MLP neurons of a small language model. Each row is named by its layer, matrix (up: input weights; down: output weights) and neuron, and shows model dimensions 272-335. Each number is 50 + 10 x the weight over its row's rms, rounded and kept within 0 to 99.
After each neuron's rows, "fires before" lists the tokens most often just after its 100 highest values on Wikipedia text that the model never trained on. A number after a token or word is its count.

L5.up487:40 39 35 56 40 35 56 44 37 43 49 28 38 48 39 42 59 49 37 62 26 64 63 56 45 51 71 62 45 37 39 30 41 37 52 36 54 53 59 49 53 36 49 32 57 52 53 48 64 54 38 56 51 61 37 51 39 56 49 55 45 55 27 51
L5.down487:39 69 47 61 51 61 74 58 58 49 37 60 47 43 56 40 47 49 59 39 53 47 45 37 58 39 50 44 65 54 53 54 51 65 41 55 52 39 56 44 69 68 49 74 50 49 47 36 53 30 67 28 41 46 65 43 67 50 39 42 57 50 59 46
fires before: " " 64

L7.up200:40 51 50 49 26 29 35 71 33 53 44 47 36 35 36 58 57 56 52 59 45 60 44 51 67 43 82 39 64 56 51 41 59 45 53 49 47 60 66 49 40 30 52 62 63 47 49 41 55 51 50 42 61 52 52 58 49 42 48 48 55 57 46 63
L7.down200:49 52 46 50 41 64 61 43 50 56 66 43 42 63 63 45 58 50 39 60 62 65 43 52 43 33 45 54 66 48 50 58 52 49 35 46 49 46 43 65 49 36 35 35 54 44 55 40 52 44 43 63 52 70 47 33 53 63 55 60 42 44 72 62
fires before: ":" 59

L7.up1151:52 44 51 63 50 58 55 45 48 42 54 48 47 46 35 46 50 45 50 53 64 49 58 47 62 42 54 51 40 34 47 50 40 43 45 52 48 52 63 54 54 40 63 33 50 58 57 58 44 47 48 54 42 49 39 43 57 35 48 52 56 40 47 52
L7.down1151:38 67 63 39 49 45 62 49 45 40 30 52 34 66 55 44 52 56 49 73 47 54 63 55 35 43 52 39 52 51 67 49 50 52 47 35 41 34 40 46 56 51 60 54 44 45 32 32 46 54 56 46 59 52 44 45 49 49 66 28 56 48 41 48
fires before: " of" 68, " and" 4, " to" 4

L3.up558:50 50 57 49 51 31 46 64 54 47 39 48 56 47 55 55 58 57 58 52 76 44 47 54 38 65 52 59 31 40 56 53 62 51 49 50 41 50 46 53 53 49 36 44 38 81 57 32 65 43 41 48 51 54 52 43 36 38 49 34 40 47 59 52
L3.down558:41 54 61 67 42 49 45 46 55 55 55 48 51 56 57 49 47 37 55 65 40 51 45 62 76 53 64 66 45 52 51 46 49 57 58 56 33 27 70 59 42 53 49 62 62 48 59 48 44 40 48 48 44 49 53 50 54 59 65 31 46 45 35 53
fires before: "3" 24, "2" 21, "6" 12, "5" 10, "4" 8, "1" 8

L5.up384:57 52 52 43 40 44 35 66 37 55 51 47 38 63 55 54 52 53 39 46 41 63 64 39 57 50 69 53 54 56 48 39 43 37 57 60 55 38 38 41 46 50 45 44 48 58 58 57 41 52 45 82 32 49 34 54 51 60 39 49 51 33 65 38
L5.down384:49 59 41 53 31 35 73 40 50 43 60 48 62 53 61 46 58 38 74 46 51 42 51 45 50 48 52 42 58 50 51 61 56 60 53 57 46 58 55 42 48 61 53 65 46 50 63 42 65 56 56 39 38 60 56 45 40 33 38 40 53 36 48 47
fires before: " " 56, "1" 5, "na" 5, "es" 5

L3.up223:40 54 42 65 29 53 45 70 50 41 55 52 43 56 53 55 47 54 28 56 29 49 52 65 52 42 41 44 47 48 40 57 48 45 51 46 73 35 61 80 42 45 51 45 75 37 56 59 41 43 63 52 45 58 41 41 45 28 40 52 64 71 45 14
L3.down223:57 51 68 37 55 45 34 53 67 39 43 55 53 57 41 43 66 46 64 51 45 56 72 46 43 55 58 63 36 54 61 42 57 39 51 50 42 53 37 45 68 47 62 56 42 61 51 44 34 51 52 45 46 38 36 22 37 63 46 58 32 41 36 65
fires before: "0" 65, "2" 5, "er" 4, "1" 4

L3.up718:35 53 42 55 43 48 50 49 55 51 41 48 30 32 58 62 55 63 69 53 42 48 52 33 49 63 46 67 45 52 53 46 54 35 54 48 35 53 63 48 52 62 42 36 62 50 77 67 45 55 55 73 39 66 46 30 44 29 36 35 67 41 49 33
L3.down718:46 50 50 55 38 42 50 53 37 58 60 56 43 70 41 40 48 37 37 58 18 48 43 50 69 61 59 34 38 39 42 51 41 55 52 68 59 51 55 73 32 62 55 44 71 36 56 50 41 41 55 50 47 59 67 46 47 53 48 46 35 50 56 54
fires before: "1" 25, "0" 23, "2" 9, "9" 7, " |" 5

L7.up602:65 30 46 48 42 48 57 46 26 47 34 35 35 63 56 45 43 52 52 64 47 61 37 48 69 56 59 50 54 58 53 51 61 42 50 44 51 58 58 49 57 36 43 59 52 37 67 54 60 53 49 38 49 64 48 41 43 33 46 50 50 74 48 50
L7.down602:54 20 41 39 57 59 53 68 44 51 29 56 37 58 66 55 44 58 59 45 59 53 52 38 52 50 51 53 47 58 45 61 55 36 59 50 43 43 34 52 54 47 62 53 54 63 50 49 59 59 62 45 36 47 53 47 53 50 53 60 60 39 42 56
fires before: " " 49, ":" 17

L8.up327:58 32 64 54 18 38 53 46 48 61 40 45 36 57 48 63 45 77 54 53 45 61 43 33 58 63 73 37 45 49 48 34 46 45 39 71 61 53 55 60 38 33 30 45 54 47 47 50 50 57 46 65 46 59 40 49 49 49 51 55 71 82 54 57
L8.down327:49 32 59 56 31 44 54 59 65 48 46 42 39 46 53 65 46 40 46 63 55 56 60 60 63 43 54 38 75 37 47 49 50 23 40 67 54 48 59 62 55 46 54 41 57 34 63 55 52 48 57 47 52 47 58 37 53 39 48 54 42 60 56 61
fires before: ":" 71, " |" 7, " place" 5

L8.up850:38 32 61 48 44 36 64 42 52 40 46 34 52 51 56 41 53 45 37 52 49 43 53 53 57 46 69 59 52 37 56 37 33 50 49 54 69 57 40 53 36 39 49 42 58 45 65 67 40 50 43 41 40 63 36 41 38 48 54 36 52 39 32 59
L8.down850:67 60 54 44 55 53 40 56 58 41 42 55 48 30 48 65 54 51 49 59 40 24 66 65 48 56 46 49 57 53 43 59 41 35 42 60 57 38 40 55 78 64 74 40 40 64 32 55 34 38 62 59 54 74 45 76 55 54 66 42 51 45 42 50
fires before: "1" 46, "0" 35, "2" 19

L8.up1071:49 42 61 57 34 31 55 56 54 47 31 50 52 58 61 59 29 56 49 46 42 54 51 39 53 43 70 64 56 54 54 50 59 40 40 51 60 57 58 42 32 36 33 40 39 66 57 39 64 52 52 54 49 42 44 56 41 32 59 38 39 41 60 59
L8.down1071:60 47 54 28 59 41 58 45 45 49 49 56 63 51 50 52 45 60 48 56 58 55 52 45 54 64 56 44 37 41 53 43 55 60 63 53 49 64 35 52 57 59 50 49 34 56 45 37 57 34 44 51 47 42 46 61 45 42 35 44 52 63 49 50
fires before: "-" 99

L5.up132:41 46 53 34 44 43 39 55 64 46 68 58 56 51 45 62 58 49 62 45 27 54 38 59 43 38 60 33 53 56 58 32 70 43 54 48 48 45 46 61 68 41 55 51 52 52 29 69 56 58 48 52 43 42 62 43 49 41 49 41 66 67 68 57
L5.down132:52 42 45 50 50 45 76 46 42 48 24 42 61 46 61 53 51 57 58 50 63 59 59 65 60 52 41 65 61 52 52 49 57 49 23 72 53 50 38 41 60 45 50 27 50 48 39 45 62 53 46 61 64 54 37 47 64 53 43 44 58 66 46 33
fires before: "==\n" 28, "==\n\n" 10, " ==\n\n" 7, " ==\n" 6

L8.up930:53 35 49 38 34 43 44 48 54 34 56 46 40 42 36 59 42 54 52 44 59 60 65 53 44 46 52 53 53 53 49 37 40 53 51 64 42 54 37 66 49 27 40 67 45 52 50 49 51 45 54 45 46 59 46 45 50 46 46 36 52 50 46 47
L8.down930:47 43 65 38 59 44 54 40 49 49 46 23 66 49 65 45 55 53 50 75 49 50 58 39 55 60 61 61 25 49 56 54 56 57 45 54 43 40 80 61 59 46 26 62 56 52 57 32 49 62 47 49 48 46 36 52 56 34 52 43 40 33 49 51
fires before: " of" 50, " and" 5, " in" 5, "," 5, " with" 4, " to" 4

L8.up152:67 41 47 47 39 47 50 47 49 33 64 58 44 56 38 57 59 59 50 64 38 38 38 41 69 45 36 32 55 40 73 30 48 55 34 50 45 31 54 48 54 58 43 48 37 51 62 54 40 56 56 46 52 44 43 60 57 51 45 43 57 44 52 35
L8.down152:37 51 61 48 49 48 65 50 63 56 60 50 36 41 51 43 53 59 60 77 51 44 76 61 39 62 58 66 56 54 54 47 53 44 60 46 39 37 72 55 60 44 45 62 46 39 43 44 64 49 68 52 62 46 42 36 55 45 50 29 36 64 42 65
fires before: "." 26, "," 15, " of" 11, ".\n\n" 10, " and" 4

L3.up630:28 48 45 61 37 35 49 66 62 63 41 37 62 46 53 57 37 45 41 53 37 36 56 56 46 53 63 55 63 62 48 52 44 47 46 36 51 28 59 60 47 40 52 53 58 38 57 58 41 48 59 47 46 47 48 30 47 46 43 32 46 63 39 42
L3.down630:50 32 53 36 34 50 60 50 53 39 65 47 66 67 56 33 64 52 57 56 45 36 49 59 63 44 65 53 43 20 52 56 51 48 25 42 42 51 49 42 49 46 39 47 48 53 44 41 51 64 24 45 53 51 53 48 34 50 55 65 46 50 49 49
fires before: "0" 23, "5" 23, "1" 14, "2" 14, "4" 9, "3" 8

L8.up586:40 48 35 41 33 17 43 45 36 42 46 53 63 45 42 51 42 59 55 60 43 55 36 57 54 43 62 43 53 47 47 43 65 47 58 47 72 59 38 36 57 28 32 36 41 47 44 58 34 64 31 41 52 36 36 56 32 44 38 62 68 58 50 52
L8.down586:43 39 42 57 45 48 58 42 49 44 47 41 37 61 53 59 64 37 53 32 52 48 52 68 50 53 56 55 43 54 64 53 58 58 56 48 34 21 65 67 58 56 51 47 42 35 55 35 70 47 60 51 60 50 48 51 59 58 55 52 44 60 53 48
fires before: " |" 23, " |\n" 13, "==\n\n" 11, "==\n" 10

L8.up673:56 59 39 53 43 53 18 41 38 32 39 48 43 40 46 75 61 35 61 42 65 52 62 54 52 50 67 51 50 34 53 61 37 32 37 42 53 49 57 41 54 52 52 46 45 54 36 59 40 47 55 51 50 60 33 53 56 52 57 51 59 48 65 52
L8.down673:43 37 55 56 50 48 62 62 58 38 54 49 56 64 50 30 48 54 50 51 45 41 43 59 51 51 56 57 39 66 67 42 41 51 48 53 55 50 45 52 54 54 42 48 51 54 50 45 55 64 32 49 51 47 27 41 62 50 70 46 44 59 59 55
fires before: " of" 41, " in" 5, " and" 5, " that" 4

L3.up820:42 58 51 57 35 40 60 47 42 55 40 35 34 66 58 37 58 58 35 64 33 60 41 46 80 53 54 54 44 49 49 47 42 52 60 46 69 57 51 55 36 54 50 53 39 41 56 50 56 44 62 41 33 56 46 25 31 58 50 43 33 46 50 52
L3.down820:34 25 50 42 51 49 46 59 50 38 59 43 62 51 48 63 44 59 40 53 44 35 49 53 53 37 60 62 63 63 39 49 49 47 25 46 59 55 44 52 50 47 49 39 50 51 46 66 49 54 47 56 64 43 53 62 42 38 51 49 53 51 42 61
fires before: "1" 45, "0" 33, "2" 12, " the" 4

L7.up103:51 48 52 48 38 43 40 53 55 46 54 30 33 41 45 75 52 41 50 51 23 61 59 52 62 45 74 46 58 44 37 33 59 66 45 62 60 47 61 60 43 59 46 49 51 49 65 58 63 56 53 67 45 41 42 56 31 40 55 55 50 55 33 57
L7.down103:65 53 44 40 49 78 64 39 55 36 56 52 39 42 56 20 46 47 57 52 72 42 42 52 57 40 32 44 48 42 43 61 42 56 44 34 65 56 48 49 50 58 51 50 40 52 41 48 43 50 41 36 51 67 45 51 62 57 41 54 38 71 76 29
fires before: "9" 20, "1" 17, " " 14, ":" 7, "7" 7

L5.up473:46 50 51 34 45 32 61 66 40 35 36 46 37 50 49 52 59 37 35 46 32 40 51 48 61 64 51 55 51 36 43 35 60 51 58 38 40 61 68 55 47 49 40 36 49 52 60 64 60 67 63 54 43 53 44 24 43 47 50 61 53 54 36 64
L5.down473:58 57 49 56 59 73 59 51 51 49 74 51 65 64 44 58 56 69 52 49 57 42 54 61 36 33 52 37 51 54 55 48 49 61 43 71 61 56 53 57 61 56 50 60 42 46 41 53 53 45 35 60 46 57 54 46 68 53 50 50 42 38 58 39
fires before: "1" 41, "0" 18, "2" 14, "6" 4

L5.up987:44 64 52 59 50 42 47 61 36 40 29 37 54 57 53 32 46 53 52 58 56 61 35 26 61 62 62 47 49 55 42 55 56 56 59 49 39 51 68 73 27 44 51 59 67 46 65 51 54 51 51 51 45 59 45 62 42 37 34 48 53 44 61 58
L5.down987:47 71 58 53 47 43 53 46 72 56 56 36 59 48 39 47 62 58 58 58 43 50 50 58 59 39 54 44 56 48 56 44 61 49 35 60 53 58 54 50 43 36 61 66 41 56 44 47 59 76 58 52 43 39 56 33 40 68 46 57 42 57 46 35
fires before: "2" 44, "1" 14, "9" 8, "0" 5

L5.up648:57 54 36 62 56 51 67 53 42 57 37 61 24 51 48 60 57 51 47 48 48 46 43 42 50 44 54 35 30 63 44 36 57 43 40 51 42 46 57 44 60 59 33 42 49 59 65 51 43 44 54 75 53 34 40 36 33 42 31 48 49 62 67 38
L5.down648:42 29 44 60 57 51 29 48 64 61 54 56 67 44 51 38 41 43 47 34 35 49 59 36 42 39 45 61 71 60 52 40 44 52 59 47 62 59 56 43 49 56 43 62 66 46 57 39 54 38 30 42 54 50 64 40 36 62 51 56 50 51 52 63
fires before: "-" 54, " " 7, "|" 7

L3.up36:58 46 54 59 50 43 50 35 74 47 30 30 47 36 52 35 51 56 45 55 52 67 56 43 42 37 57 59 49 67 52 38 54 47 45 52 51 59 58 58 44 57 29 75 46 64 44 54 56 49 60 59 38 39 52 42 33 42 49 49 54 54 45 45
L3.down36:42 34 54 55 34 37 28 77 33 37 65 64 32 73 65 31 43 55 40 41 43 45 50 50 52 48 48 46 35 36 31 50 53 50 49 40 36 47 33 31 47 46 52 39 61 32 41 69 63 53 44 54 51 60 57 70 34 42 56 49 47 37 63 43
fires before: "1" 23, "8" 22, "9" 19, "2" 9, "7" 6

L8.up181:56 42 55 58 50 38 23 62 58 49 54 56 70 46 51 53 41 50 35 49 48 67 36 33 49 56 50 60 45 38 47 49 68 48 68 53 66 59 56 44 46 45 43 55 55 62 58 53 51 47 43 51 45 30 64 63 28 37 55 45 37 42 42 44
L8.down181:45 52 65 46 59 45 60 51 59 37 20 41 33 63 55 40 68 34 56 51 57 49 63 38 58 55 51 47 46 59 38 49 45 48 44 49 34 68 67 46 47 27 39 52 24 55 46 38 66 31 48 52 43 50 40 59 54 29 48 52 56 56 61 61
fires before: "-" 36, "\n" 20, "3" 5

L3.up1196:29 55 42 54 36 47 57 51 52 52 50 28 35 45 52 52 66 46 48 35 08 42 46 35 55 67 47 56 39 44 50 61 50 54 53 48 66 46 57 39 48 36 54 31 53 64 46 58 54 50 48 48 50 64 45 36 42 37 51 43 54 65 45 55
L3.down1196:47 37 58 48 45 61 53 58 55 40 51 65 51 56 49 53 47 48 49 57 65 50 37 63 68 43 53 62 58 44 56 46 68 55 35 55 32 42 52 55 66 57 47 45 51 30 56 63 55 47 51 58 74 63 53 54 43 40 49 64 47 29 51 44
fires before: "3" 18, "0" 17, "1" 16, "4" 12, "9" 9, "6" 8

L8.up996:46 58 45 54 34 48 39 51 40 48 39 58 42 57 57 58 40 60 41 46 41 64 59 53 49 39 49 57 58 51 48 52 46 49 44 49 62 61 68 39 54 56 34 45 46 57 60 38 46 43 38 61 51 58 38 45 24 33 48 45 62 30 77 42
L8.down996:48 47 42 37 50 54 60 46 47 66 34 51 59 59 60 52 61 61 44 53 49 57 57 32 44 54 65 56 68 46 67 36 63 41 50 41 55 67 30 62 52 56 57 52 63 53 38 45 53 41 45 37 43 60 57 50 57 45 73 53 60 42 49 33
fires before: "-" 90, " " 9

L8.up944:47 42 47 50 44 46 48 43 43 49 58 29 54 51 54 37 44 57 42 53 58 49 57 46 35 41 50 66 34 51 58 57 58 32 40 48 39 46 44 39 65 47 51 36 50 41 46 68 56 54 60 56 57 59 52 34 56 54 36 57 40 59 63 49
L8.down944:61 35 66 53 53 46 57 58 57 62 53 56 37 41 49 58 56 45 59 52 50 57 58 55 50 34 46 51 49 65 52 46 52 36 56 53 53 67 51 28 33 48 47 50 48 48 59 52 57 48 49 32 50 41 39 39 47 33 73 33 56 43 43 49
fires before: "0" 16, "1" 15, "2" 9, "4" 7, "3" 6, "9" 6

L7.up870:59 60 45 43 53 44 43 79 27 47 47 57 30 38 50 69 41 48 49 47 47 72 72 46 60 48 60 45 41 68 62 55 51 53 55 57 45 43 59 43 43 51 45 50 46 50 50 68 75 50 59 64 35 33 60 52 46 50 43 53 57 63 59 50
L7.down870:26 65 63 62 49 49 54 53 52 48 60 59 53 55 45 40 55 53 60 58 41 30 50 35 46 60 49 61 47 67 49 52 49 67 36 73 64 29 42 48 55 59 54 64 38 61 57 50 53 47 56 49 66 51 44 59 50 59 49 51 36 48 63 48
fires before: "9" 26, "8" 21, "7" 9, "l" 4, "li" 4

L7.up911:45 55 47 52 17 33 50 56 47 41 46 32 57 47 66 35 58 49 43 53 31 48 54 40 51 34 50 71 56 35 45 52 47 41 55 49 43 32 28 46 38 52 55 47 34 37 44 61 42 42 68 32 17 38 45 56 56 57 53 45 45 41 35 48
L7.down911:58 50 64 65 62 50 56 49 36 34 25 37 34 34 55 46 51 45 44 66 45 43 42 43 33 52 44 53 72 52 38 47 65 48 37 38 73 62 38 65 55 55 44 55 63 48 44 47 61 72 48 68 48 41 50 39 33 47 72 47 49 37 43 33
fires before: "2" 52, "1" 47

L8.up82:28 51 32 33 51 41 37 28 54 57 60 49 55 50 59 42 56 47 36 41 42 62 39 49 55 38 65 46 31 59 60 46 62 62 42 43 75 49 55 36 36 41 57 65 51 41 37 69 49 43 43 40 46 48 53 51 46 56 47 47 66 56 60 52
L8.down82:38 40 53 33 52 42 49 52 52 48 59 50 49 38 57 48 46 42 65 59 49 46 54 66 57 60 49 65 66 51 56 44 57 58 53 46 52 43 67 55 49 48 47 47 38 59 50 58 48 42 52 46 50 58 59 59 45 48 56 64 37 14 33 62
fires before: "0" 91

L3.up762:64 54 42 68 37 48 48 76 31 52 50 44 40 44 35 49 43 51 48 61 54 49 49 35 59 64 77 56 52 50 51 43 46 42 58 41 33 65 41 55 48 62 44 50 64 41 69 58 55 44 45 65 58 50 35 60 27 48 39 52 50 52 40 59
L3.down762:62 45 55 38 37 64 44 27 51 48 49 51 55 50 60 57 52 77 54 48 61 65 42 41 53 43 44 43 57 58 46 64 44 61 32 55 50 34 50 40 56 53 57 62 52 51 54 44 62 47 46 39 44 48 60 42 65 59 49 61 53 47 54 59
fires before: " " 54, "ars" 5

L3.up308:55 49 33 46 66 54 35 62 43 49 52 48 49 48 58 62 58 54 51 46 43 63 59 43 56 69 39 55 53 50 55 49 72 59 66 40 47 46 58 62 77 34 57 44 41 65 54 41 33 51 35 65 59 67 53 27 37 64 36 31 49 41 60 43
L3.down308:57 34 75 50 63 62 45 67 55 57 54 35 32 47 46 50 43 39 64 59 42 57 37 39 49 44 28 55 47 65 43 35 57 46 54 44 53 49 70 43 50 47 41 53 48 45 50 50 46 33 65 55 55 44 49 81 57 40 65 35 62 42 46 75
fires before: "|" 19, "-" 14, "==" 12, "===" 9, "The" 7, "In" 4

L8.up591:43 50 54 57 44 42 56 60 58 28 46 55 47 53 55 70 33 62 36 47 37 42 49 64 63 40 56 43 54 54 46 58 75 53 59 45 53 39 57 68 68 49 36 46 46 25 49 66 49 58 61 62 33 41 40 48 29 55 41 65 49 59 48 38
L8.down591:56 46 67 32 52 48 58 58 44 46 44 40 51 57 54 33 64 38 63 52 60 54 69 45 52 63 48 57 47 52 43 51 63 55 61 50 39 51 55 58 38 57 37 56 42 42 38 34 34 35 46 75 41 47 44 69 45 45 48 62 59 60 71 40
fires before: "," 48, " he" 8, " the" 5, " in" 4

L5.up66:58 49 36 51 44 40 44 60 54 55 42 43 55 47 53 47 64 42 42 66 37 47 53 41 44 65 44 67 41 25 50 48 50 47 56 47 53 48 38 44 31 48 59 54 41 77 70 41 57 55 51 52 50 61 53 29 37 46 52 48 43 53 43 49
L5.down66:57 48 62 50 57 54 50 56 41 36 51 69 40 47 41 51 36 61 47 29 39 43 60 51 55 53 44 56 30 70 46 36 36 48 45 44 20 36 63 62 42 54 35 62 51 48 53 56 52 63 54 70 66 60 59 56 52 55 61 65 54 64 41 46
fires before: "2" 13, "0" 11, "3" 11, "9" 11, "6" 8, "5" 7

L3.up882:57 45 36 50 30 46 38 47 45 55 55 43 46 49 55 65 51 45 51 43 59 48 51 51 63 52 58 55 57 43 55 29 56 58 40 65 59 47 50 57 60 56 42 50 39 47 57 52 52 49 49 69 42 54 40 52 33 53 60 43 36 61 52 35
L3.down882:58 47 64 58 46 42 42 43 38 60 40 47 51 51 46 60 63 54 40 45 48 48 64 18 46 52 64 48 59 65 49 56 56 33 54 61 37 46 51 36 46 58 52 53 53 51 45 43 27 33 48 36 50 33 60 60 46 46 40 53 32 34 62 53
fires before: "1" 63, "2" 12

L3.up47:51 55 45 40 45 42 44 56 53 54 40 51 28 59 56 45 61 53 61 54 22 45 59 57 40 64 46 72 46 36 34 54 51 45 61 59 51 48 55 41 55 48 40 56 38 66 53 62 58 48 55 52 38 60 37 34 38 51 59 46 48 61 50 49
L3.down47:33 29 63 63 41 36 50 37 53 31 47 48 42 68 47 30 48 50 37 31 52 52 46 47 52 42 48 26 48 53 56 46 26 62 48 49 56 68 56 54 46 69 41 59 60 35 51 50 58 45 63 43 53 52 52 67 37 55 23 66 52 49 61 36
fires before: "1" 28, "0" 16, "9" 15, "2" 6, "7" 6, "." 4

L8.up61:69 58 33 82 50 48 48 41 34 34 55 51 43 70 44 35 46 45 41 57 55 56 55 25 60 58 69 54 61 55 69 66 38 51 37 46 43 52 56 52 54 54 39 42 50 39 57 59 46 41 39 55 31 50 53 45 40 47 55 35 45 43 56 43
L8.down61:63 44 64 65 67 56 56 49 41 44 27 44 54 31 49 50 51 48 57 46 41 44 53 52 71 56 58 32 66 46 45 44 48 59 40 69 63 49 41 34 55 45 51 40 48 61 38 57 52 57 42 41 44 52 40 42 42 48 61 42 38 35 46 45
fires before: "2" 67, "1" 9, "3" 5, "5" 5, "7" 4, "9" 4

L8.up279:51 43 59 48 19 24 41 59 44 55 45 56 29 56 54 55 44 59 45 57 59 59 48 54 63 53 64 40 55 36 40 53 59 57 51 45 59 65 55 63 39 24 37 44 64 45 51 47 53 53 51 50 43 56 37 45 47 38 48 58 50 79 56 61
L8.down279:36 42 57 53 38 69 55 48 59 54 70 47 45 43 33 54 46 51 53 60 63 60 36 53 64 50 46 52 58 47 51 36 54 42 40 45 26 42 54 48 57 37 39 41 63 48 63 44 41 57 50 63 33 61 48 36 50 65 65 61 36 61 48 54
fires before: ":" 87

L7.up880:46 44 35 59 37 59 51 45 52 41 52 55 24 52 42 72 47 78 53 53 33 47 44 41 48 36 51 49 47 54 56 55 48 42 64 31 34 61 63 64 42 40 53 60 35 59 55 56 49 48 36 53 57 51 47 37 32 49 43 45 41 55 60 35
L7.down880:51 55 39 64 43 51 76 50 56 58 47 42 61 50 57 46 30 69 45 56 53 58 43 54 48 36 44 54 62 36 54 48 45 73 45 49 45 62 46 50 58 64 53 55 44 60 34 37 57 31 51 69 48 56 45 52 43 67 50 50 48 35 44 52
fires before: "==" 27, "===" 21, "|" 7, "=" 6, "-" 5, "====" 4

L3.up594:60 73 66 55 31 41 39 45 56 55 33 53 55 56 52 48 71 56 36 47 51 69 44 34 59 57 72 50 61 55 68 44 54 33 45 42 53 45 43 43 49 62 50 65 48 61 46 51 47 52 43 60 51 50 55 41 55 61 47 59 45 49 74 51
L3.down594:37 23 61 53 40 59 51 51 43 54 58 49 59 58 65 61 29 37 55 47 45 10 38 60 50 45 30 48 29 44 33 50 67 68 35 39 33 47 55 52 47 52 57 49 45 49 58 58 60 73 53 32 50 55 52 60 43 50 51 50 54 41 43 52
fires before: "8" 17, "7" 14, "5" 14, "9" 13, "6" 10

L8.up1146:26 57 61 52 51 56 31 81 61 36 50 54 37 37 33 69 52 60 59 38 55 59 65 39 45 27 48 38 46 52 51 49 40 40 47 52 60 51 60 45 48 64 53 60 62 54 41 51 34 66 48 53 50 68 48 49 48 40 55 38 50 37 69 34
L8.down1146:51 72 48 52 58 47 43 38 57 56 35 60 56 55 41 56 69 51 42 46 55 38 47 41 54 72 45 48 50 60 58 60 50 34 62 27 53 48 44 50 55 52 70 57 43 53 31 61 51 56 46 50 25 61 55 44 30 74 34 46 48 31 57 48
fires before: "0" 26, "th" 18, "1" 6, "nd" 5, "4" 5

L3.up644:38 53 61 45 56 57 27 56 42 54 41 52 50 53 52 46 51 51 38 30 54 67 63 60 61 36 76 48 58 63 78 57 52 34 41 65 54 43 63 48 57 53 49 39 35 45 47 57 73 59 48 50 35 39 43 60 50 43 62 43 56 53 61 50
L3.down644:43 58 61 55 47 53 59 47 74 58 66 50 30 52 33 58 64 57 51 63 66 54 43 55 57 48 42 57 45 63 42 56 59 46 55 69 57 37 52 35 70 44 41 56 45 46 43 56 51 62 30 45 42 45 52 32 57 60 32 48 47 57 57 52
fires before: "0" 58, "2" 5, "8" 4, "9" 4, "4" 4

L8.up1262:54 41 50 44 49 33 51 48 57 32 51 58 55 50 55 46 37 48 55 49 38 38 44 52 48 44 48 28 61 47 53 52 47 38 59 49 40 39 57 62 56 54 36 42 46 57 54 57 34 61 55 59 53 43 36 50 40 56 60 43 44 50 48 33
L8.down1262:35 52 45 45 37 47 53 42 47 50 42 54 34 55 57 27 44 54 65 50 71 49 63 55 50 51 37 60 52 45 41 55 47 48 55 56 55 39 59 45 25 63 39 62 65 47 33 32 58 49 59 57 58 53 49 34 45 56 46 40 50 61 43 60
fires before: "," 20, "." 15, " and" 9, " in" 7, "'s" 7, "'" 5

L8.up267:71 48 35 58 62 47 44 53 32 56 42 64 54 40 63 39 46 46 31 50 72 44 53 30 32 61 43 41 38 48 53 50 61 56 53 68 36 58 61 46 48 50 29 49 48 65 59 51 60 50 41 50 47 39 60 42 46 44 60 43 41 59 60 57
L8.down267:49 32 58 58 41 59 51 53 75 47 54 59 46 58 36 68 70 47 75 53 36 38 47 48 52 30 60 64 37 63 56 58 42 40 51 54 57 53 63 53 44 57 45 45 48 52 61 50 74 39 51 64 46 69 45 44 53 42 48 48 47 60 51 47
fires before: "2" 34, "0" 31, "9" 5, "4" 4

L3.up853:26 53 53 54 60 47 43 57 42 44 29 33 49 57 52 57 46 56 29 43 30 47 49 50 55 48 46 48 41 52 54 46 47 48 42 47 57 40 48 53 39 38 48 39 72 58 52 51 52 38 43 54 59 54 51 48 21 44 41 45 59 44 45 36
L3.down853:45 40 56 36 35 66 49 55 60 31 62 62 44 52 67 33 47 64 44 52 44 39 40 59 66 44 53 84 51 43 56 78 55 43 37 64 43 47 52 45 62 39 40 36 40 40 55 72 30 61 47 51 68 54 59 29 45 46 60 45 44 41 47 57
fires before: "3" 26, "4" 21, "2" 14, "5" 12, "1" 12, "0" 9